python train.py --n_layer=14 --d_model=384 --positions="learned" --batch_tokens=131072 --doc_mask=true
MLP neurons of a small language model. Each row is named by its layer, matrix (up: input weights; down: output weights) and neuron, and shows model dimensions 128-191. Each number is 128 + 24 x the weight over its row's rms, rounded and kept within 0 to 255.
After each neuron's rows, "fires in" lists the words (lower case) most often at its 100 highest values on Wikipedia text that the model never trained on; "fires after" lists the tokens most often just before its 100 highest values on Wikipedia text that the model never trained on.

L5.up108 [132  88 146 124 141  72 126 115 126 169 127 129 116 127 152  94 120 124 131 120 126 113 155 133 153 148 116 131 121 122 151 104 192 123 120 132 149 127 147 139 130 126 116 104 109 115 142 106 120 140  98 127 126 131 138 137 111  90  94  77 112 144 156 156]
L5.down108 [130 152 140 132 118  90 146 153 119 190 150  82 172 150 165 137 107 172 153 138 107 122 152  83 136 127 196  96 135 162 102 149 120 134  79 138 152 109 118 168 129 104 154 109 135  87 140 119  99 109 105 150 117 150 102 110 129 118 149 140 122 137 133 129]
fires in: "bronze", "website", "squadron", "succeeded", "summer", "sound"
fires after: " S", "s", " B", " b", "uc", " F"

L5.up995 [138 160 126 130 141 141  91 117 115 115 163 142 146 121 117 120 130 121 125  99 130 108 124 134 142 128 129 117 114 105 164 138 177 136 171 142 165  83 126  84 117 121 124 115 150 119 131 103 121 139 139 172 171  94 109 132 150 134 130 159 150 121 131 101]
L5.down995 [119 154 142 131 117  98 144  73 152 138 138 112 129  91  98 116 144  61 145 166 142  78 103 133 182 176 160 125  90 113  77 177 121 138 210 144 152 115 115 130 124 117 122 107  84 130  93 135 106 115  94 145 130 129 113 117 136 126 165  72 167 141 136 154]
fires in: "0", "2", "magazines", "magazine", "m15", "1"
fires after: " ", "–", " m", " M", "^{", " ."

L2.up1168 [104 160  89 124 163 175 108 128 112 126 114 150 124 157 130 171 114 133 126 134 118 132  94 148 133 107 100 113 153 176 168 121 107 132 151 107 123 107 137 117 148 135 139 156 149  84 123  85 124  97 136 207 120  97 133 159 152 120 158 104 110 119 128 117]
L2.down1168 [126 118  74 156 149 148  89  87 180 113 130 140  96 130 135 140 144 148 114 104 143 103 128 133 152 139 135 115 136 154 130 113 134 134 132 131 151 115 162 130 156 126 180 146 143  86 136 131 145 131 131 125 144  97 117 141 133 156 148 140 118 122 122 109]
fires in: "7", "3", "2", "6", "2003"
fires after: " ", "0", "(", "^{"

L2.up1041 [129 121 112 153 132 143 147 127  87 140 109 104 107  69 131 118 130 144 127 113 140 147 118 130 181 105  94 148 144 149 113 120 147 184 134 111 110 134 143 149 140 111 161  81 152 119  97 115 187 149 160 143 138 175 134 132 119 155 113 132 110 166 158 138]
L2.down1041 [107 134 141 113 149 137 109 102 144 126  76 112 175 135 158 133 149 105 111  94 110 139 126 123 143 133 125 163 165 120 143 132 141 137 128 145 119 163 112 156 133 125 152 118 116 131 131 137 182 129 191 110  94 125 132 114 131  99 179 107 157 149 113 117]
fires in: "joined", "appointed", "current", "currently", "brothers", "goin"
fires after: " j", " c", " app", "ro", " bro"

L5.up745 [143 133 128 121 123 174 104 154 124  98 208 112  75 168  95 157 141 114 131  82 133  94 124 120 124 140  66  83 137 100 111  87 110 128 127 133 104 126 152 129 101 163 100 148 171 158 150 111 136 108 110  99 150  75 138 141 152 135  97 120 149 142 134 106]
L5.down745 [129 137 151 146 146 137 127 114 112 115 186 120 135 138 107 154  91 108  85 168 151 116 184 114  97 127 123  67 132  93 104 156 122 146  86 104 125 105 174  69 121 128 159 152 111 117 166 119 146 118 162  96 127 155 162 109 151 131 156  92 139 118 115 127]
fires in: "3", "2003", "2023", "23"
fires after: " ", "0", "2", "1", " −"

L2.up197 [124  88  99 142 138 134 139 110 156 123 145 137  94 117 113 132 156 136  95  83 107 175 122 124 114  67 125 160 162 148 130 129 105 120 115 122 153 156 122 181 135 115 117 132 143 194 131 136 138 184  99 149 162 128 127 101 132 116 144 110 148 156 124 121]
L2.down197 [127 105 141 117  94 133 133 100 116 160 126 117  89 126 110 111 167 137 140 110 110 134 133 126 129 104 124 146 111 149 123 147 101 107 183 122 132 137 154 158 133 117  95 179 190 115 143 168 156 128 107 136 153 129 156  83 111 143 172 116 153 124 137 128]
fires in: "where", "modern", "current", "currently"
fires after: ",", "od", " mod", " c", "c"

L7.up421 [122 122 134 115 141 136 170 116 138 151  84  88 138  76 174 115 115 132  96 114 127 159 140 157  93 137 114 128 134 100 167 154  71  99  85 164 120  94 113 135  97 112 131 130  72 112 129 122 128 134 152 163 110  82 151 150  71 140 123 134 130 129 130 165]
L7.down421 [147 120 112 155 108 118 125 166 130 138 128 119 171 100 114 124 142 194 117 119 157 140 146  85 115  97 105 128 132 156 109 129  95  92 167 105 112 129 149 135 110 128  97  99 126 117 114 138 172  90 148 139 113 126 125 131 161 121 136  81 127 111 131 119]
fires in: "was", "götaland", "significant"
fires after: " it", " It", " sign", " qu", " G"

L7.up482 [ 83 176 128 150 140 138 118 130 178 100 150 149 115 108 103 128 100  86 149 132 125 105 157 134 101 135 115  94 110 148 137 100 158 136  93  93 122 117 132 124 118 137 146 116 144 141 139 137 166 124  94 130 140 120 185 105 165 122 145 154  85 124 192  91]
L7.down482 [145 122 132 126 138 149 162  98 100 127 167 120 144 124  89 120 148 111 106 102 115 136 154 122 129 154  90  65 141 132 152 152 119 158  98 136 149 112 118  98  88 174 147  95 127 155 156  71 118 116 163 123 106 166 131 118 117 147 134 117 147 138 150  84]
fires in: "3", "32", "2003", "1993", "30", "33"
fires after: " ", "9", "-", "0", "°"